MLP neurons of a small language model. Each row is named by its layer, matrix (up: input weights) and neuron, and shows model dimensions 176-271. Each number is 500 + 50 x the weight over its row's rms, rounded and kept within 0 to 999. Numbers have three digits each.
After each neuron's rows, "fires on" lists the tokens most often at its 100 highest values on Wikipedia text that the model never trained on. A number after a token or word is its count.

L4.up1414:497586444600424528420442511536522425483454474501497537479428565480488592406539523517409381528476410515541485524525528510546499409516484398472457489464500470490500522434425529552497388459566533460446448493587521510592532578528583545571531575428462482467495482498453459453502523613462524491
fires on: ".\n\n" 33, " the" 14, "19" 9, "'s" 5

L4.up595:394440612511520521504539573549550547526598567513532506492436472511566510505540474505495472414425450412423488501488500519470521531507501539532527490470499408484465479602521527448524544555455515552554498453493533535650484561523564488384396436461533519457449477486486591527510559445482464442
fires on: " St" 32, "st" 23, "St" 11, " Sc" 10, " st" 10, "-st" 4

L4.up305:532557489530523514442450469433455496602542450617558589482506388525476491464547530552482587435565496479555489445486519404431527501534525441529520468484521537593477550564574468520532408447560432492560550442535502425532597485491488552521566477563422500476496500574449474414451415497379504489
fires on: " and" 36, " " 27, " the" 26, " but" 4, "." 4

L4.up471:554454489501483496482419536457560410524469478479550505483478509573441471464521470414592481590511377471493536518528627515534495534535448448485468499529497482467582572486590495438410520505567494478507501443480572445468481483455491520470514607491394505554568500545506496470538543583461533599
fires on: " of" 25, " that" 23, " the" 15, " both" 10, " " 8, " same" 5

L4.up250:600449486509506435502456493420524584463503440605554507530550482523621461481519462599432463600537502514503528429484489485507558556491486464452459445497546516596495515626490456514471518450480454506545463443447551525500503452587540513522469504466431550506622435484515464449584490431512530533
fires on: " the" 47, " that" 24, " which" 11, "–" 8, " this" 4

L4.up276:552559400533453478436426499480597515461412502584518569492485428521553534435543487524560603494454545530509498466502465504524432447569547501518419436388618463443417510494488500541448487557504462523602492454537525516435504447468551551647548545494484439479608497529395541513486573479438527522
fires on: " of" 65, " and" 11, "-" 9, " to" 5, "/" 4

L4.up201:353571500519417407456437477452550549513563482529538575506533464548517480457595497493535524475456492545590506452429504455569530465556540465562602506592481488490519439532576536550423480452500461497556485486516452574504557491483565511460397525484449467563600564595548529509487335550497568465
fires on: " A" 20, "1" 13, " in" 12, " a" 6

L4.up279:476527537514593474523518414535500535521518635498497556505597591480425589501536495480523544405577524448489528559494540550630470480532472550495523460460536582412523571444575398451396354461435470495541578478516554502542441448425546509575586508492550432519513548438506462452456465482444514443
fires on: " " 46, "," 32, " and" 4

L4.up95:445411455492457482464599438422526584459477471548488357518481546506515473491484507475488538556426517512518483570535593464452500419517495530573430548422426469410431518597554522595516474502540541592582497537569477507537520531514344446476438483527480523564526469567475476460450647427517549493
fires on: " |" 52, " of" 18, " " 17, "-" 7

L4.up428:533416525497493472500489442497576367562518547505543453496502541567595449437423512403487542504529431520479551546530542626503500554472450597473465484588540478557484589428492563491474494500585543580524533512525565495542532513436499460490478450555477456440524475506534515423497545523519507631
fires on: " " 63, "19" 7, " the" 6

L4.up1528:493470585454479519403517522528565507580511596569471463521497537481534512453456454476468404490522393468515517430466497624517413471543444525535563516600563555568509495411546491513577567493571488487509453493563535536533507589530554474431485522462564528516551450507560473460471516519602521527
fires on: " his" 19, " the" 18, "'" 12, " (" 10, "\"" 9, " in" 4

L4.up462:481544474534414518507466538557522525524540520626523497477474493485537500556565476493529428558568435453625606456510558433492639456597514475538551450496569506555390557508515590590451489355498510517508594456541451539450485448423387483512503487608461497519422501475577508479493520499557580460
fires on: "," 34, " I" 10, " L" 9, " As" 9, " G" 5, " H" 4

L4.up470:452393553393518446565371551475501480510437455489513518530483447438492487507508566509427571474577470409472566411478476451480581561519583423412496499541498553544485522525488610500564525499580517513451495452584595548573564557495502434450461578591481498551545504584449576456428489494506530477
fires on: " |" 36, "1" 17, "2" 10, " " 7, "10" 4, "4" 4

L4.up1353:430500466533456451540363489555534552482385486500437563517538515489525490440527466592620490486587481507534522471486474486470485576502498489541369533498564519496513520534483458472454475500514451468485453530459495561519528430556462453586514450562517453528589423554421449447476540527587521435
fires on: ")" 31, "0" 9, " " 7, "6" 6, "″E" 5

L4.up344:497522513429427440513461509557463511535448488584500447445536462533460490570472545528489564534501499547481507520592513582488503406423472565574491461499580556458463535519482493485521440389527555404499460574535500525502512541481421462534520562512519532467532478481554412511547452520472441435
fires on: "," 23, " and" 20, " of" 18, " |" 15, "n" 6, ":" 5

L4.up70:481525501420389428404456403486543371559481524497461575521509474492512475525494530486531483589483494489455497513511496640538487419421456469524488512455545490516407530430461493534517479515609488554512459538487436530561568500482510466499466605546498487379506470539472546483479441423496492505
fires on: " |\n" 18, " of" 14, " |" 13, "g" 11, "w" 7, "f" 6

L4.up405:525556519409530490418561510494597454508468499514503514579486451543513438584461477455596475500449446492528493462537565571405422455380479522569516408472453502539432455531431536443464482552540614582503533447514511525526640587569391490584556503471582513472554500538506516482411457444453434492
fires on: "19" 31, "20" 20, "t" 8, "1" 5

L4.up750:406521521468482458528559458440519363500455465511460499480615483484595532501588502557447524534403474556542473534526416488611566552390588487417529463536489516458465438544570554429527419438537475532460543492558487571546538465455516525527543548482561506551494552513553435481488396606471495576
fires on: "," 32, "S" 9, " |" 9, "s" 9, " not" 4, "0" 4

L4.up596:590501521511536535507391506495506519498540454438485526542509424453502421446552513448465577468584470470542530459466547457551520518515536444467485531575554495560519587514561614500502519395586526552423609469490610441553593459449460450491459554584419472464522446505454548490481495523447516468
fires on: " that" 17, " −" 14, "." 12, " +" 11, " " 8

L4.up891:597410480517454491482540444538589423534523458503455468512482496512541524506484520501558412522471484501557564517522570592462452451472517592491505537620517534491433627496524496471483538557528464585541438496477495513460461470551469479486530535507527379530522419534547479482466496467630474544
fires on: "20" 49, " " 23, "19" 21

L4.up822:498471540529555511441420519555470504491521449491525483455536472509541579495432513531534528415496510494546477409468561493524538568439519461547534550506526495573500529492634538516474488470551478439596472477464532559531495544563549535422558536500498515518479565504537433522430565485386406437
fires on: " the" 31, " first" 11, " his" 5, " eastern" 4, " western" 4

L4.up398:507474560549461465509545459510434499487610495504465437501562539547564493475486518439472486440441527571471418531504449489442550521440470570434506564626578467486505597567480535459476505435540552536682460495488571595469472530511565562366559465449477484489538471483498503497405546507544526563
fires on: " |" 94

L4.up1138:508482502418605531397486503493542586529553559409544464467508538565513467524455475470475451564533513450476449545471616505557402469536384485527449430614504519546535508496551509493465487419480491555433521443528495478446536554402603432588487693389438569506486365455487504479426540536506570561
fires on: "." 30, "ed" 16, "f" 6, "if" 5, "vert" 4

L4.up1074:559636531561499456487433458485563450551498471556562570425452483441435450404436465523498524537499542482463434514573499476601545466523485490551424401503568574584583539521523547535502474469386507484507553433500521548516558448516541519527400511451490470587547474500475413444478395550451453458
fires on: " |" 53, " of" 29, " " 11

L4.up689:540422486546398547471590419527529499590495462585520542508578545621510500447526412536601547607470488547393540519560486559410578588495500518500470508498537538553490507494443512524460446489518485571481554477422432514430515486554566445505471497520480504448557432565547525404512539538523519535
fires on: " (" 24, "\n\n" 11, " can" 10, ")" 9

L4.up1011:478518472462430518464554504562519527499528417514553427486500503538415458369503490478411473521454517534492536430520435531522474523415573590583490484517583572361497603485434555521466541538571536481490346541530533488486542416476496590463596422526403424452563622526484562501450515480443462533
fires on: " |" 39, " or" 9, " and" 8, "," 6, " meaning" 5

L4.up80:573523525574499520570561540591572561516422503466529465463505490445556465447476518473515527558569484526545588559501458458506511554491504524500615562464468573571475522484585535496511422498506490492445472484538449456564614474487441551412459505517482531591402543509545428503443553485424500572
fires on: " |\n\n" 21, " as" 17, "as" 9, "As" 9, " As" 8, "===" 7

L4.up687:474458614459477489520583493506523530645571469421498469479564435496524511473481504466515384500431404539484581491484521487426497515485465523534500493531522525504550590580544464463400547481589521604536475522507494568508475554537555425484480504443465484519541502479572560482412548480550555549
fires on: " |" 22, "23" 16, "10" 10, "24" 9, "21" 5, "14" 5

L4.up601:447547464501437398508468475540571461538451520467553530453455559453591493456461509503468449452431521524485491518549409574500480495489476505510489549483464467470472515559498545546485451524468535487451386620541490521510575476548458581521567467458450479521542512601478525444482452582497465527
fires on: "," 50, " the" 22, " and" 19

L4.up981:530434593501600490552409481494439528540499472395521544497501412580509427454519552548524537554538532420465484367524469519581575508491603449552511467491510539570480530469552544580484517478615470523505559538552622495597530437422497471508487527554494539488479535545446512521489438560368487542
fires on: " " 43, " Independent" 9, " |" 6

L4.up905:508518501473608385600404531480506498525427405471498562577554429551493456440571579542512559490506529483476477349449487528536545471551601448524547440532535448529542563474408540557509532457559479602506499445578500539572641592362506467503551533601409524459449566505500447469489427480371502502
fires on: " |\n" 27, " |" 24, "1" 24, " " 7, "2" 5

L4.up133:485545432503439491507477392475540536495482470533551399511586449564561512409457484547581493507426547555500482584573461515509536524449464588632607489518537469488576502554471570590513526488574423532520513475506462508521522552560514483521582524527462606558572567489479449460457484447467393476
fires on: " a" 35, " is" 20, " are" 18, " |" 11, " both" 5

L4.up632:482594555533503497550502358456481464477402439515493497472437452499522479443512523480525496602493523512464502514527530472496484490503490548443539476484499538481458541576476519503462475406415501608498527475509526523560532584479433464504482523520485494550536487540429454466541573531500571507
fires on: " |" 70, "-" 8, " |\n" 8, " " 5, "|" 5

L4.up1388:520545512569507414493473487460473517540528472545541477510508499476498477542538520586423652425490509517555531437519519545524378383587571639478504452506549535535556558523555459545491462556528471546468474451593541559566529520500549528551513490441603495474532481551502543428516478476455524505
fires on: " and" 54, "," 38, ":" 8

L4.up871:491528481483443469439419510581480553533482527565509518492506460483551467482551506539485535502549501489515494458511536461448513525497437492480473454535496508465404491536543476519547543503499432512550434489512568544384500441472471567484529608474470513597503583415481547486506420487520500517
fires on: " which" 28, "he" 17, " the" 13, " this" 9, " he" 5

L4.up705:448519476559504409512481483429442549593384495485498490490481517565541527519523523557531432526546427530387500445546525483494421542531580533581528539480504574449411485524480523583443505470517451555468482458531404477571461431492473473542537437478486536577510567559495553508531510492504544449
fires on: " |" 26, " |\n" 18, ")" 11, " " 7, ";" 4

L4.up363:423547487535503451442480492570442596531493484537527482477518492486527459506505559522512458524470445453433412502551484551522537545514517546492431460460573559426420508584480503516490630500518559508542425530465498569614508487548422542417480547483515524433442452565495539476496557602517512451
fires on: " at" 25, "St" 15, " St" 10, "st" 10, " to" 9, ":" 5

L4.up430:424559577530497510465447471425522425498502425508514520452539503495521458422469508562517538476540473432510443388547486530512502543500497457386527429520521535513579467509487562503412510605466566539521602516504541521573561536480517529552568446519547525508565504504485582417564448494441521561
fires on: "," 53, " |" 17, "19" 6, ")," 5, ")" 4, "18" 4

L4.up777:508530400567467454544383552501495496524517453564617526499483504518478469486468561504519430502542488476679455569478599486590526470624379508459446466517555523470565530491584500480443572411499503451552515494490548553422493390508481495526490551468446480574471494499516547425548502533515548492
fires on: " in" 21, " and" 21, " \"" 10, " of" 6, " there" 5

L4.up295:540500472480502487518498546474512547495491422522591481545519425496372451498597454538515518454537513424546517407467436494588593531529589487407569475463560472554472548497526514551425366490498474583511547437503537523576571467386481483475487460470477419548557507528425542506499543533350634521
fires on: " " 95

L4.up375:471541516426581443521439459551547565533586433406419546494582528490448435447482521420415480499605510527488513494550484485526590518461436516525486524539531592506593513586498576426437625419559534435493432450435538495515471402431467484398536558494485519486524490496466448483496467546543545490
fires on: " |" 39, " Philip" 6, " Paul" 4, " |\n" 4

L4.up572:481416542492529445480512458514548440467400579441570536529554565590490549576454514484489453544474526465418422442520626578497536472518426584441512423480510397522527478426523533422478529577544392611546483559533529492527492478495490403479545481440514459445574554477450522455487547481518530594
fires on: " in" 35, " " 17, "19" 13, " on" 6, "w" 6, "," 4

L4.up725:499554586444468472500425463545469587439497482516513400450577478405608549520497472482460381543473551505656436562531508489455470476466487555472522396566512514602518562443500511498431485508493480511507514437524448553489623492551488549463571600469429466551559544496529540569442489526545418524
fires on: " the" 18, "al" 12, "im" 10, " The" 7, "ur" 6, " Los" 5

L4.up629:524509490504574417582475422441467515535482394402479537467533567522579488494504500550476587525477476504406452396548506587589506498448536670483526477509514446568563512455505533571494447533489483530452460507566489500490525433497563521621577493543535527508575536532434664472496478546427440602
fires on: "," 100

L4.up579:534472469551529418515513552487618515578574548438522534598519483553514517523554529453591480483445420475477549437432530450439456435573457586460513562511520513579508557499513463535478450395490451595510480491499545482511528541387560438413467487444566498459545430523501485391531430489542554527
fires on: " (" 19, " end" 13, " in" 9, "°" 7, " out" 6, "20" 5

L4.up334:513560504516546462530381475460516478510404464418479553490517463521502477480543476472461495454557511454471504489424488491579550536493525456495509539543478482525587566549488554477556460549529465543526511422497526529610562486458431449469497576528465538466445466578416500474494510466353519505
fires on: " |" 23, " " 17, " |\n" 16, "0" 7, " New" 5

L4.up404:543523515463560527480418571477521475562413457440520527526544520526557534482505551504464525484560466455487557410427447514547522491510540550494465416508505509436503560583457574578440431495564496564547446472546501495577590458453510485514481479560467502450574570555505513445485437455314488465
fires on: " " 69, " N" 4

L4.up892:489508486480466428472451508496540495532424511486469571557532513520546496555477464474571552539548442522588522502480582548502538509495535482521517582515470493480487496583487488477553457506513470549496428497490547512445555516495469490570459492561514561449518499475521425448462391505529440355
fires on: " " 54, "20" 31, "19" 6

L4.up1520:521465525483555459383477486509473548482419555472497476480499510540558489460460519561396583550527532475502474492563573538580482464563522563508470449557454527477515532537491466544451479500486428516489572435524436536532466506440540545524513509491563440545531488501455463476521493450397402459
fires on: " of" 56, "," 23, " and" 14

L4.up1265:473575528516487391483459617484518492439555593483484500472538583506502545486512562454472453502574457496479557442530618473539526565475447470431534425517534500447490557482506519542503380519449498494523560478510550528543507549416529525597501549538515475569547499503431609459446488601431497492
fires on: " to" 38, " and" 28, "," 17, " of" 6, " (" 5, " the" 4

L4.up450:582437497501470420436345535511549616503530529497471534504556416537517546486458494514453489517479472446563499484513502476496501520471441541504438463521468531514543533506538431550550517420538464488544438532471484535462509404541498493379502486482428615485539375553573537485430550465433515460
fires on: " the" 30, " The" 17, " his" 8, " and" 7, " \"" 6, " that" 6

L4.up660:631504536508509468458535486507526452490460541496433442507493519496578535509456564501466525439450537416585473474486536444473567518435476543468479444533491460494530557481555486480467504512534455540563521449538516477496524537492499550463496465485446585548586403505518510436377554453455479436
fires on: " of" 46, " to" 12, " " 9, "'t" 6, " and" 5

L4.up711:453543582499510475588514489573538520560506565455423574480602434497581566411514496517389523434478472520477515482530486455526407573414527525460465524490498523545509566461505494487440645412505468578537497508511595558523522476454568501480577413528513510477498488477489556394440548450456519532
fires on: " |\n" 32, "th" 9, ")." 8, " |" 6, "24" 6

L4.up156:509547447502417504458516472504585591568513439483455485447457492538558457457477461514507533473519485487442537507602506519547422522488495494506460573608490431499493577573518425552474540435538461483467509537504453519537482474477500484521441573471484514486453421539605413428480458529583567532
fires on: "==" 83, "==\n\n" 9

L4.up466:515491441542428481454457439474532431517546512537588475525487453514512496432487466532459482538542488540598480508563571618455479474449437505429508526553550451556495574584614413507456540555504497494513424419466499524396520428430462416563459510525431480518492444555491519450564564526485557512
fires on: "," 31, " that" 30, "20" 11, " are" 9

L4.up518:432468493550461529509526452466552442534514490485546501502614394510559503474563485479531590481547434513531490481608440560447581565522498476600504449536561493485517500509497416496500459472549399548510418553536485558525489437508538470461448478508458516521474477549631350428502522545540432481
fires on: " " 69, "19" 16, "20" 11

L4.up971:440496544445437538485566511460426456504534452438571520504508434528495469519520498478462500490452480528547508516500516487397535505563565574526473419499572459508517490534442467395575502512524459492527484603490449439438548541474515491403474532475535486528562413551514464522511534432490566477
fires on: " |\n" 66, "1" 8, " " 8

L4.up1337:535567493626390438539519378480465523532529376556531362454451573557484502442470475485551490499426408497421553537558613507439533464471465489551535436552491525375519563588571508508462477447522570572483452565476496494475565427494499496440492543524400587601458536523446447444504490515508525568
fires on: " |" 44, " (" 21, "," 21, "(" 5

L4.up320:538580477448463441515390554486481437544447491503473564513552525505489478489464470648490565436530479511508553484461505494556580530530561396445392451548522451519506495609509597476569463426565545577504515485510533464543564445482561527443436535479558524557509477552532562398430503471492493418
fires on: " " 53, ";" 8, "0" 7, " |" 7

L4.up75:543439430501498413481574516490511520517519511522488524492492537433494613501410534481531493480455429549509554598485517571534473505429422505592569573603590430518462528521487461516464517485507484567524459487495482623466459566560597558493517536470534416451569474575495429462444565462563517451
fires on: "20" 22, " –" 17, "1" 15, " |" 11, "–" 7, "." 6

L4.up313:503537497473386504426499492496545447516506438562568550458534530503558506478484446592546459520544409543559559555518603400482480482613477536554545529545561481455523470508541456522537524503507481554599490521468501488481508461469456524444478431517423540511571469442481468463526545544461475514
fires on: "T" 25, " G" 19, "," 12, " T" 10, " Be" 6, " Many" 5

L4.up715:435480543431472405555451529534557582513512506436566494516494503580509544440565514544440582473457464444452522553494472474493643523563443473519509423476552475562535561511481595506432505416454497555514555496606572571568560519498515482469493509523405441553563440486442509442453572481467520393
fires on: " " 99

L4.up48:487481520458598552512439497504494441482477522468504528577508456449430553492493560534500511465451523453505554369509466527537527511580493475431444475447580562541537516556518502462492447523456463528429512463556597496605577456473569445457484498491539554516569452534419571414480569471469552460
fires on: " " 59, "24" 5, "10" 5

L4.up239:541445461569517464442453495506532411496464487563426549508529537569503470475437471401545542555524399498574572454473569521518427555457469542490480511551519383477526533496573503428449480521545431512511424507512497431510555526506508413587477497507481492463571537544432533440487533492439497621
fires on: "19" 41, "20" 25, " " 8, "," 5, "18" 4

L4.up865:509569598457481541394458517473664500476480467419520468480550459559602528492493443492491549499577464495528541584483424517456439541569446541519445509574508443418587517517460536475440471528530519533485544421551460480524496578483520483526548543413472569421528516524603405464395517457492430530
fires on: ":" 20, "19" 16, "20" 12, " the" 7, "18" 5

L4.up805:624540524474488530475416528564494536569454482498522507491517473434510445485483454528428547547522492510413466526499444531513386498545537455522577573571590467473450494529516486559548331473475497537415416486569473515529475466405528502585625454594523457458511462533478514427456543502494491459
fires on: " and" 51, "," 14, "-" 5, " power" 4

L4.up271:436579452564423424522531480528548437554505450462473530513455597553493508432454541473498456496500429470633604482520534581492492509520451479458485491475529579535429557553589512415419467428561498498535532406561439539486499495402531450622478488520493478434517565476548488465542499535575544608
fires on: "," 48, " as" 21, " that" 7, "19" 4

L4.up1200:523572488558510461545491559422530518506460492474528475543550529477534441498488557484489439602510495567525639555554454476502455463595523546498580471530466499475469500492531408539490515494540443533502394535578534433519548515435458495463422528505446615466499478523564492478425582600495488504
fires on: ".\n\n" 76, " |\n\n" 21

L4.up335:404498501531468518528522486410477553534454530532569390567536396540520476542492515562622459484454441475383461509530494553536561595484522534552487454487433479483428477576595464548462467415570448569495427543450459497530567440558490502502451467546551554467615579546499460501451580475489486409
fires on: " " 56, " |" 8, " W" 6

L4.up698:502628396534409493479502605548569548510567422518539494477466521522458477438516455486501552555455511485471463500450527506579506528549526487464514485532474495370496531513486477559433432499494477481504518431486468521511551528479521520435535509479484403518490534504558525457482503551430622566
fires on: " and" 23, " or" 19, " (" 10, "able" 6, " than" 5, " un" 4

L4.up273:486505472536520544429404499474487569532499543511525502538564437534530525543460540507583477542466488573509546436536457455557530530562457511548450480454463547436466446526468495600483521484495434520463390457503516530512593442589504499483436482532447490516574577446509623554408445538491455508
fires on: " a" 32, " is" 10, " an" 8

L4.up570:532551446592506531477537492513517429541522473498558542487524457525499411432464493456475464472562441517605554477458451493563501466586537499429498549534517408460417598517545459501456479509531531535526499532509491525489553459486535388574494527488471535468440431526508533504491489498486554499
fires on: ".\n\n" 64, ";" 17, ".\"\n\n" 8, "\".\n\n" 6

L4.up1104:554507485633536506430437457442534533519614423501476504440514538534518494419451490522651453626517463496483458434564543526552448483534547461431541517566537520550508460524407447553468419498435427625488585497532536514448511473427532451557440531473425455511640482473435510476510393530587429460
fires on: " |" 36, "-" 15, "." 9, " " 9, ":" 8, "/" 7

L4.up513:515579525494498603416480414508474549450475513485415516483630410486512552530530506591473460533485457467519578505454512486519496527497509491546561504443434482388586451514577493527458472577443504511429552451522477529462499425529491544549497518444567480507527521514546549484466456490545459557
fires on: " " 37, " the" 15, "," 7, "s" 5

L4.up749:529520486476411465577443472486467432504455539564506350483598428549525530479473471539474384452554465478509477447468549581512604569423494517475483476458564579555480536588427472444466504510484493481513536496504571525444547530488539495512497472541556417431503427476569440401527547463525536541
fires on: "," 92, " the" 4

L4.up770:546506499478459426497460458535492545478481412579459323528596511514457459444487480543461529457432452547554531444535544595497583577460525663486600442516485565488527546520560461551524487523493461482543559465497480502495562502394586502488483516520588608500563490500599430448417561465549580546
fires on: " were" 27, " was" 21, " are" 11, " is" 9, " |" 8, "s" 4

L4.up511:483572498557514479429517506524550509530494509463583524465536483573513520509452463524444414515474502496425478459479666588528436516503505480528492447502497520487457542496507515508509551499493419519545566464547468513537538460494491444547522611521510559556529479465477398526456520550464507586
fires on: " " 41, "," 12, "29" 7, " of" 7, "30" 6, "1" 5

L4.up671:481481443520391444562485439501463485556540404462522487540524506511576535479403519463511443508435383505531582640485562517471404505481532467492444451581504488423483534532486455494516533500550532539517451360503430543483545561555435458515538532597532522488525514543461479433422513517556515490
fires on: "\"" 34, "20" 8, "2" 8, "," 7, "10" 6, " |" 6

L4.up562:455423452563536545515458487417528482515431504477588462554470572582568454501526542470463463499555513492416527492531591586471468511517429496522532482491538519521475503446466502479454462551562545539508488456539444488537466527535502537510647488497522371442485599518511544480537543490521480569
fires on: " the" 37, " New" 23, "," 13, " December" 6, " " 4

L4.up1178:422465550513520476533562476458482563531588548485439534506535487487541479456508440565541526513429527582468512592533484502457489517426503514557555495600566386527496499438531480482495512445530483539583477475484453557569515413465447534499541568442515549510556508440543476503493476500472539464
fires on: " |" 50, " " 12, "6" 4, "0" 4

L4.up203:517528481476399533495504424437542390489538458531482423471554504586556534501482514559563499520518363505491503579530529517433506511505481575492486381430558469410467519489443558474571481486572431568489610579498519475495485461608499512520581540517482508529523481483523416512522483481491415444
fires on: " " 27, "\n\n" 19, " |" 10, "3" 7, ")" 6

L4.up512:501487552477484416617467545533496574512442492485448512541532444505501464476505538451471526508526472447398516473525428368639596462618498354454483464573497443514562567475481530452424429462560455530447426579462607541512497516357603497436498524561519442439464521489515565455493472534443537494
fires on: "." 33, " |" 20, " |\n\n" 8, "–" 7, " |\n" 6, ")\n" 5

L4.up996:476491416501576456440528475547471560500596471443497539486530478572573552525517532511523466574442481493520497608519457572455561564533492434601515499638545517537524558569533481408516525485527506540524487527530535557543502469559521452561466506487562516525579490502587496538457567428525499495
fires on: "." 99

L4.up1466:503464549375525470508429531523476417456446544548495421584410406437584442477538547567521430534472533588539476450534470540476581479415418551496535521491607515527519479449412513489492512512510473525537471553555540586500503445468433461550555528491481437470436498518540460459425537491517381577
fires on: " the" 35, "ar" 11, " Washington" 5

L4.up342:457512512526580463509514501444500567503469554455553592542540559566582532450457486572605451569483516532443353470500522567565486580523400542574536498569491465551580508583493543452507482484459448525559523514500457469507467452502513443473461585441519474446452463473571454529542508527565501499
fires on: "." 88

L4.up1147:510432462471473477444458531510544523462452560479500477547444390555613539530484530461479593484475448484397477587537527492565527510541432500508477518524538441567491525519463569525517374494558483548469505542607437544465473504396583504520542635442482418480416450526459514469503518458487475463
fires on: " the" 19, "-" 16, "F" 8, " dis" 6, "ab" 5, " de" 4

L4.up1361:515537480542449497432469485478581474526467471509562478490383500504576504477510462454591472540555440491577458496498664584496495509481498529559490430571551433542415559489529475502569462499543489464450474448565404518516540493529438472463528617489465460512509425588504486500514530505497470533
fires on: " " 46, "23" 6, "29" 6, " that" 5

L4.up89:543540469391452483500486466496509530553428411614507474526465466612584403466502479513506463526516494460493434445497549474589580585429526499551488448527501533592580614469509461495504538449532541458550448420568576516550485562518416431499523538410523540475499401484532533514469511413490493599
fires on: " that" 33, "2" 13, " which" 7, "1" 7, "ant" 6, " the" 4

L4.up909:510539453468498503530496515585507527477637503572504487528495509551495491523544514522440540488523436503571517487450484501587575524478542485493450511479475504543440499541517549519430604458556487447480539492536582516510449413551465461471478533495451566510609460504443486505453563432584486495
fires on: " |" 28, " |\n" 9, ";" 7, "0" 7, ")" 5

L4.up1101:513414526517514483394559427577506517474466605524501511465528580506537552453515567507425540520562497515478482502537551471451532458390500558451531531493552502421540538548502448509443459506654451552514517469484494517606501490470547519504527473479485554558646520569469545458490512480372453501
fires on: " the" 14, " to" 12, " at" 12, " of" 10, " through" 8, "," 7

L4.up799:457475596490506446508425560509525485534483395389408588552510513558520497487543557523421548516472490352357569382448505486502535532491526421500465456564458480513529538563490572519448502515524488553488516453544567527645584542538566508400444523523499507496590524529424533471520466528393537432
fires on: " " 44, "1" 4, "10" 4

L4.up351:555442600492535407570540456489545491526628467496397558572582465463488530453524588455493480462383537475486555583474504526550489533454506528482534523674569466561481571469488544434509486420614512528461485523567560482473526583532546530486451536518577542510607470534440460468518455400506523419
fires on: ";" 24, " |" 23, "," 11, ")" 8, "." 8

L4.up321:452469461516483458508552493485480440521576444512606492521486506521546403548558522513495429527441358470548483620545557592371527552418557556523467495578575491595489527595435468533502520594548442619599485523460476548556491461510430439519516516546549515560475468531447427485529544543593489557
fires on: " " 46, "20" 6, "29" 5

L4.up804:583578492507429542530424498492506516453477445522540461484493578488535493487611531544466518436467541510542528504500523500522482509546415529452541567444618493455548481499542491532507471525486432478503478577560504562541514548397568502510485576503479497519504526508492532430556469512552494505
fires on: " \"" 19, " in" 12, " inter" 9, " '" 9, " sub" 7, " pre" 7

L4.up461:640529537482454493460488483497503505471435569514519501530580463451468486512494540460391622508602476475550563501485374494500515459563498462434576439422582425478448490469597477505406412532477435557542556414578515469530496539456545584605518679511487456505639450561406524456442530530410571494
fires on: " and" 25, "," 18, "-" 9, "o" 5

L4.up850:533532446573435543400553449498558448512524564561492542442484452447464453431487405501437490500469446405474540481511437508563421459524456376553518589593457434460450548498515455496429582421492537564494454485495506564448523500428499449487428558487429470552486494451572526445538482512589611489
fires on: "." 34, "==" 23, "|" 7, "-" 5

L4.up463:547463530422591511521472449510514516574409401453462502495479515527476521436459466513442459441542475472427612355527574467475558555497504465453537457522596610549424624567475554534589506474484564496469532428550609556625590584459488447475439442494482551484494484559487501462449452493376565456
fires on: " |" 77, "0" 13, "1" 4